config = dict(
    activation='swiglu',
    bias='none',
    parallel_block=False,
    dataset='wikipedia_en',
)
MLP neurons of a small language model. Each row is named by its layer, matrix (gate and up: input weights; down: output weights) and neuron, and shows model dimensions 112-303. Each number is 128 + 32 x the weight over its row's rms, rounded and kept within 0 to 255. Numbers have three digits each. A neuron's up and down rows have the sign that makes its largest values positive.
After each neuron's rows, "fires in" lists the words (lower case) most often at its 100 highest values on Wikipedia text that the model never trained on.

L2.gate178:191164096155136110117067118102128091127072142153119126096105132106102210146145143081135128098134122098076110125128071156159088118107149137179136129067126138112147128114110168131153165131137116148136112142149083074170120076109123136164109077173135183082100118122105144150105178132073156143180144109119129167151109142117120172195168134168139038159070173127176126088110142150107091117115138077127130141140164108181165202133096109134160117117147127144157070138122085145125135105139132105167106164129197167090122157117070137128133074101210105126151099148128154151127191151065108202
L2.up178:155111096132122143117130142125121117140201104089102113152122138109116099157073097068141211078122116066154134098114172144095136131131129129125142140107129107158105137126090167095137164136123156129139122118102106144112117167132120161110148145160136096125093087097164107143121160142161125191204154079104162087183151071133070173146167187167095148204099120100093097165122133130150146138120169116141096109111093103120155126119135158129154093103097102070163057103134129173136165143164155145169098103122182089098090190106148132175141157124177139168105080135126132171091166185132128172
L2.down178:139116137139167096131095050147120077121171098107119098141153143113144129095135137103122127165145143189156127087184105123135135136096138209165145135125139128115061122142151120128139110163139096125080065114076134110117106150168064118143107146107075177158195129102126144150122128179105148139148072152170172090140147137178178104103118142136117125109146139057091168157126096168140127090098050170191132162095150119179167087107149129113121157075139185166096081105167109090105162131108129075089164144116150164132137086163194139094173148127110150208124151109151153156089138145087106114
fires in: "to", "t", "may", "can"

L2.gate349:107141098128127088118089103128074124137079029151162048098220144160119079095156178117113146135128113112136106117109130128178159123129136096106195131102102087121152186121140133095124105183183154085051082112102113138161081182183119062123189141115087203132159118156085120082139117188171156181145181083168201155063123161173138154171141066094042086116130131139132160115078143151174121135120135167133136128134126105111060160083111176093132146072125142154126121200148157136107149100108104166127156100120143212110156130092142108073171058161064164139130076140164138115123084139107117171
L2.up349:185123123108118131080119142096129117082120054102201103121195163159076124111138136120152117136117123158166065116095163108072174151088159069107144082141143053146126117125108055070105085160129144064143126113144142158092115150201139081123154127197108194101064156063124104115142117178176151182154158156159077097100132157143144166152146102117055104107094156184095186156079205146147132147139120150150127125187157104133055125122120122111145102078148113185188064137171148156111069146157095161132138102080148131128074120116146130138155127122102202159161136188139103128111103137101126073
L2.down349:062148129108060106132050076118104111197196107114090101117186119113120090112139161115118136104072107092148053123106101135162194162110069137161103169143164123143148110143133057177068135119125108142139119056103135172083135118118145124152113145172110214099167067123090187102112113147122124186106104117131144146103134090164142125100147118156100110088136099153082163103131109198128129160071091144172111177150125147108178079136115116053084131122135158109139139127122132094059120112133113148082141104129121149075083082103100112113145169176104158123098079125105113165160124134157145138
fires in: "did", "to", "do", "x"

L2.gate614:137117121134165126185123122096119164191076104120136080157133091079133093137114121116144114124206092111099127107110122127147095081147106083145138086068115137191138172151107107114189111122160149164163091116163104138119120132110124113142130113106094129162192136097120170119147129119152137090099122141135141159122110127098079244098111185093099141115077161161107079103143144153134110122087129093092143159114107165126131161158097048134120121107102123143163123159183166086133179133161107090158143137157131149124092113146137103163071124072130150130125116132142125176157112145133101184
L2.up614:120116099125163142185160085098119127092068136124170092066111068124069197138155105121140142088176086109117127153144141129121082112109117121108120135115152131162156166108105105122143154095134128119065145016109111151133062101141080096126120170199101170126119179119144132117140200149134137077172148129097086168124142115108167183118167156134139112153122168116067059131098092160143071085100105110176086132174162148126133141179067090112115109073141131180193149198107098175170176133094088139152054110110104142200160177128095162122085149109177095171168106100127164102131166144137100121
L2.down614:119153136110141139109127131074122125172130104134117113109169099141145079126054133177156125120146128158143094148133136141095091174117130104193102150168099107222136158042197123149176144139120103203144139135120160139116130143133136091096123154143095196108135134109109149159102134123134179139064135133123169186102150169153080131207097061134100147081149120129113175144158105113141119136113167156143074174120108209079164100133135140180170174167099137164150107128133127125109177100148158134130097195136135120067025110127139141158129145163097157168140148167135176176121154162123112209
fires in: "to", "from"

L2.gate1564:154177116096107128103086169085108159118098096103074128136131134138131193131095088106124116144130110156136112118134062137100102178100095176083096126172184097153153113119089117199142146119085161140124170145164177126152143104081143087080103156163099212141090150122141131185110106117095195145120106177117100105131132112141097174105101205160107116149154155110106111117092130113190099137091134110134080090134133124116122139108153176099083049194141057114155146060123140127118122140113136135119108077082123130147083134144100126124117158105071173161121109083075139115146116116087151091
L2.up1564:172157090124083111140076095148183087127110130166132170116169170103154086135125073122171181135079135098144121119148185176125123135093096109164140150085119150121151133069131105196130074112133106162109061096139140122110070118136102139168155094110088056096096136175142121078169079189134115139091133162105137124161102115138095135106083082113129123153178090106125112110163127105081113159161119047143083095133141108091109116121054112130134145102109122100115172147104091182109140160149156107152116138140143150148083165183125120152127124095109139035146089125121206117196146140157194139
L2.down1564:145067121128113067142149147171161109155126157122136137165077116101103129094082201044112084101142076151142119080129082145136084128088112122136123119094086151153122106079142052117106097151107121117216098118144139149155090112090092041117109142109146154127175109109106166195080120144151169131175119119127138128144136161109186144188133177128124127152147126100158174071101181128103114116156146093150086188177128226181124116105129096144138129111143143111085112141200165192072138170123156170104112082129093127132144138155151099113153171201193074141121203121172072167141142060147101117
fires in: "of", "same", "that"

L2.gate483:174143130132167186161137125156130146163107097128111194109104132128121164146113162134178138085146123090144076071121086104111146103125151112157088108212155138086171121091099127113140121128074139133134123094163149129150070026102111038131101145130152166077226139176140119131113095174139181147153132136146113146140116158091158126173113164142141136125148108161133148135103142100092091133087142121080129150120151104147132127119162151149109100103087109115136119088164104076044139136124200163118122203102123152135164115182137138106123192128132120095116184103163057149127135077107094090
L2.up483:142163123215149145098124165107148140127153152143106142172131114148117085119100173037144110130128095169122109100108072079208123150132132086128061082140178131100096148126134090186172108152088086166153076177125125107153062105116073111178160097172146113068170142158111162183098136186120150129157119107097172080087069107065110135171063159073159160159121070127136128089167169139137122126154103126125109080160121091133115123121110159143140142149096119149132048158120069059088115115093145145155154063075150169181147156145136087124090095094097137175144117136109115119134111155173151109
L2.down483:107140142145109152169148135059107121197108124106094155065130162147092133162115155129144084096104079110131105098165096173136140100088161170203162117112155124105129162149129137115152107126080136114114136133097179162177164094135083128140132175178149144051185159119129194111147134100152123047167110113156089187151139158161137146104121138175151184090140117152143112098137107145152138141093106093115120067137146100130156108172152171127108153172156058160117117066152124113104153168148130104167118152162124093117125104149102139164145152059097186161130106145118110130117188245061154107
fires in: "to", "for", "of"

L2.gate1557:050059106122136109101107070134145079178169179102134141150133111082087192055086119124144128159122050163113133071153185162116122151126118124163123140113157127125160141103106127152077060177095084107113144143137127111170166140115122120058086132086146157064101106110154156132112147130162145161154078137131146157149112131083136148095165115131081147156133142082145146198102105133128098155161130053113183156134122051171083066201118112120129138172121144125123097082110144139126105074111155114130133147070114076149090177121103136115104128105110140141133123106081104124182099129129162111
L2.up1557:157104126130126168141087133156081144144148124107133152074166159080069116120143101128123120160154047126151115128070171117153080162124116143097119132080183156180148126080104126154117045133184126088152161134163137087101101172147176140056137134050160189107064141118139163142093064151138123130125125147145124092105161166169097125134071148104056138111121108113122135199082129121116137179124149100150129139172116095137036115156092123094177131124121171071121111086079085129091088156130151114152147043104185126108109206160161164118103109170099107134139121118097119075169140132106124131
L2.down1557:128145169147108114167088135100142120108145139128161144184157156092081121137136102153160121127107073110156116096093133111127186073143093164167157143158177072150105132099116174170128127105159147153094122133151205163082130113145180091111094101156092135092118157146115118133116083140131128141122150116105117144152150135121129118146076142140067189159081123136128181098084116122155187091113130120148155168138145120146208073125118113077228120178159081120092106110090138064098128079115155123131121108167129049145088175114113143111118088122123143113090152198125105102107188122135062026
fires in: "on", "of"

L2.gate1501:082084123129130176070116142118151154163140146135112151109070131107108128130142130117076159080152147129127076077065171225153120180170159145091147154104140127167080117120077101219099125162121108090110103115098151131121114052167136109190129158106116130079093138101148172186105149073119175121149101141120125152115142065128124159089104151103089175139073088099110096087159177162113103143074164119089153096147168106118142105083084144130112185180125084170096145116112152108154110141114129170108087146144140132106146161167117133104128133143104134159093087117102145065134111098130068119
L2.up1501:101195113086106127114160159173164077136130112105140119042145110058147159118124132126167141123128078113146118105130148186155104121182077145129112091104159096139152118134147124138117131105107113125141147119188104146093178158138160141127093110094076113100137150126109128120105047066142128129075120181120142132199077083118157158120128140175130138132114105059117109062182086140147145090127127126154176125066180135118116108100122163142146108128131168137114173109110170101126093072154110160078100127096123155136107099115088162139178094159104182149175119114100128074143167067128135146
L2.down1501:108129105095159100095175127148120147132142113143088118134141102123112111036089092119144083111177084115112178078140085148079111095080113110118106144100065149205132134131190115186123138093055102177139111097149164157091198113096123076128101107155111108121150119162122058111098187122113142135146115132133118168110119100113135114100140185102147161095083119128158111079068195119134094090110138143123130123146145116144122153153151078116151179109156154139097109140164113132163142126072115176134087098124138096083094120137163161079113113101140092154107147128108161092131127105105103104
fires in: "of", "ofakim"

L2.gate1300:114142172111133158122120068201174131136163181105070123101140093106112134126149140166126113087133126060185132110173102113133124130162150128140099093135101118159092124121116154146146106111177078127114078099170128106100142198137158127168178135107117143075160117117124142097189062094113175152101133147141120108100137107137125087093085120170152179091096084050114071131153122129138089110124126132091112139067105103106121135088138172088120103142093115099112138170126136125040035097116142110120073097191161112082072164105106134149139097121110120188095181121146128157135122101091113193
L2.up1300:099136171166113085121161112144154114145102134104151152075126137111122130149166141105081231126097153146129120103145122127179081091149138110141138097088185156126118089134130138135153143124088171127156120081162124134112099155119205107106115099060081142130099166122195134147122055123114120109145073138149101150218064139135114134040138144138181143074123099154132111072115123109131176137116131113059100135091122155113092134151099113120143184139126115148154131158089106129092111130106182065149141081106156200119175163125123083133166114102075202125072109116143106067168147118152074127
L2.down1300:103127086061146160114163142112116155112164092138129109152113089123137116049153145073121155096206057181130126121096109129082081161114088113115125138164139080129114135120139110175149163172106089120171149108158109153089106131121102135152117098166101080077094153125166106192201138172124150144120095204104127141150144055084169155142085083092126149136159068148163120079080123133099146108129137093138165144153132117106134190150067112148211164104155135121169122118167095165087172094096120120134130116133126119142111142163108145053129152091093149138160106107106090173066104109164168133
fires in: "of"

L2.gate1086:144073096169153153112165101132112107160139122159086111124143119129082119159118105141139149167152100156092088138178151132126136108191139130072141127125123100141087159126134138160108211155106102116185135101117132096141114158162117147120102098150187164087133094137134153083117105090124088078128184207142100120054089133114111154097137132162110122102151135130107102110100142125170121105151101111152178122142134121192124134125098076159145132079160129173175113113097110140147159103122141132120103171101118127166077161186147125137069108115134054198128218132110147096128170137146144137
L2.up1086:080147076115123125162151156113117120143143136157115139123162124127074152087097159117153131133115117091124042131151116082113062173144121113077214162188119134131104165164119189154156157072077149154193131148135098139154107070127093081135124103151110210106135156141114121087136113080187078136129088123125118207119157162123197072126168141148164072161142137153086141164141104064123146135117099117111166146074135121102142151147050127123135161138151170051137185175101093125142146144131070158147141077136133135197143094119148119108138164103169139167079164129156194084118073162158086091
L2.down1086:156113115099194165132140146093146115106124100081142130138068106130133162156161125146117123119079118084170159154150141151116206125128163101114128197152082111204136155106143180112121110118120119096109086061116103148128114127111160094069095149231134140163125110183136140093083132150068141135107159138167188092126116141149065058177126106089100130127165091139138175104130135154128138145138094092096120119106128180091117098129133068181152101110177018158103171160139114097117155156135131141069124125158193122115091125120087080169069085112137165141161112159131166084109129101108101140
fires in: "of", "from", "other", "4"

L2.gate1399:089123069141151104134128097110145144091139131151177168085172133155161144157106129123122164104191132135137111104082175122111100157079154128108143124098129147150109183135161120152142119117105099153178167143173146189145084155129079181120120090106089106057140129151149116061117180073137144132063172122116123142123134134084137118161172144199138100135086159109084068112113134124049103174186149096128073162130081031108143121044197093140137134101096148106069164147165117085092117217088113098151128156107131130104085133202126141165109190161100092119137149148097144154193093134117095151
L2.up1399:113036103130140146159098100132097152115115143143143133121108139137083194151080153138087103125159161146195099175180172114129100135129078093163125100184153101146109154094131124118207160140167121186114191138149150115149110088131121128112122069119120181113139102094131114094153131111102148122112139107074169115085118121103089095099134200140087091119091100076126081156110131164188119138119104137070144150145113044094125131089142151169183152085132146119076144184136118105133172136084108126139181116086120143150178171114180043146098164202118119126169136149107140150129114090141167126
L2.down1399:068113160063128133135109150110151120137149159120098165184116199181190152076173106147211119130111146143127150110116137154121129187133189135156111176113153123130212132149147088087140079073103088160102143120141126104117143170113080102153125103129133121173109075114129124206170144187136162136121138158145112139092134101144136167117106192138093155072160127157122086162199111178107134041099153160154121124078106103089152103138092156133152096160176105055153134111167210106086117142095170125171151127104122111135140095110088124092121125094103151108167131138115124128164128057126141075
fires in: "to", "a", "of", "one", "title", "degree"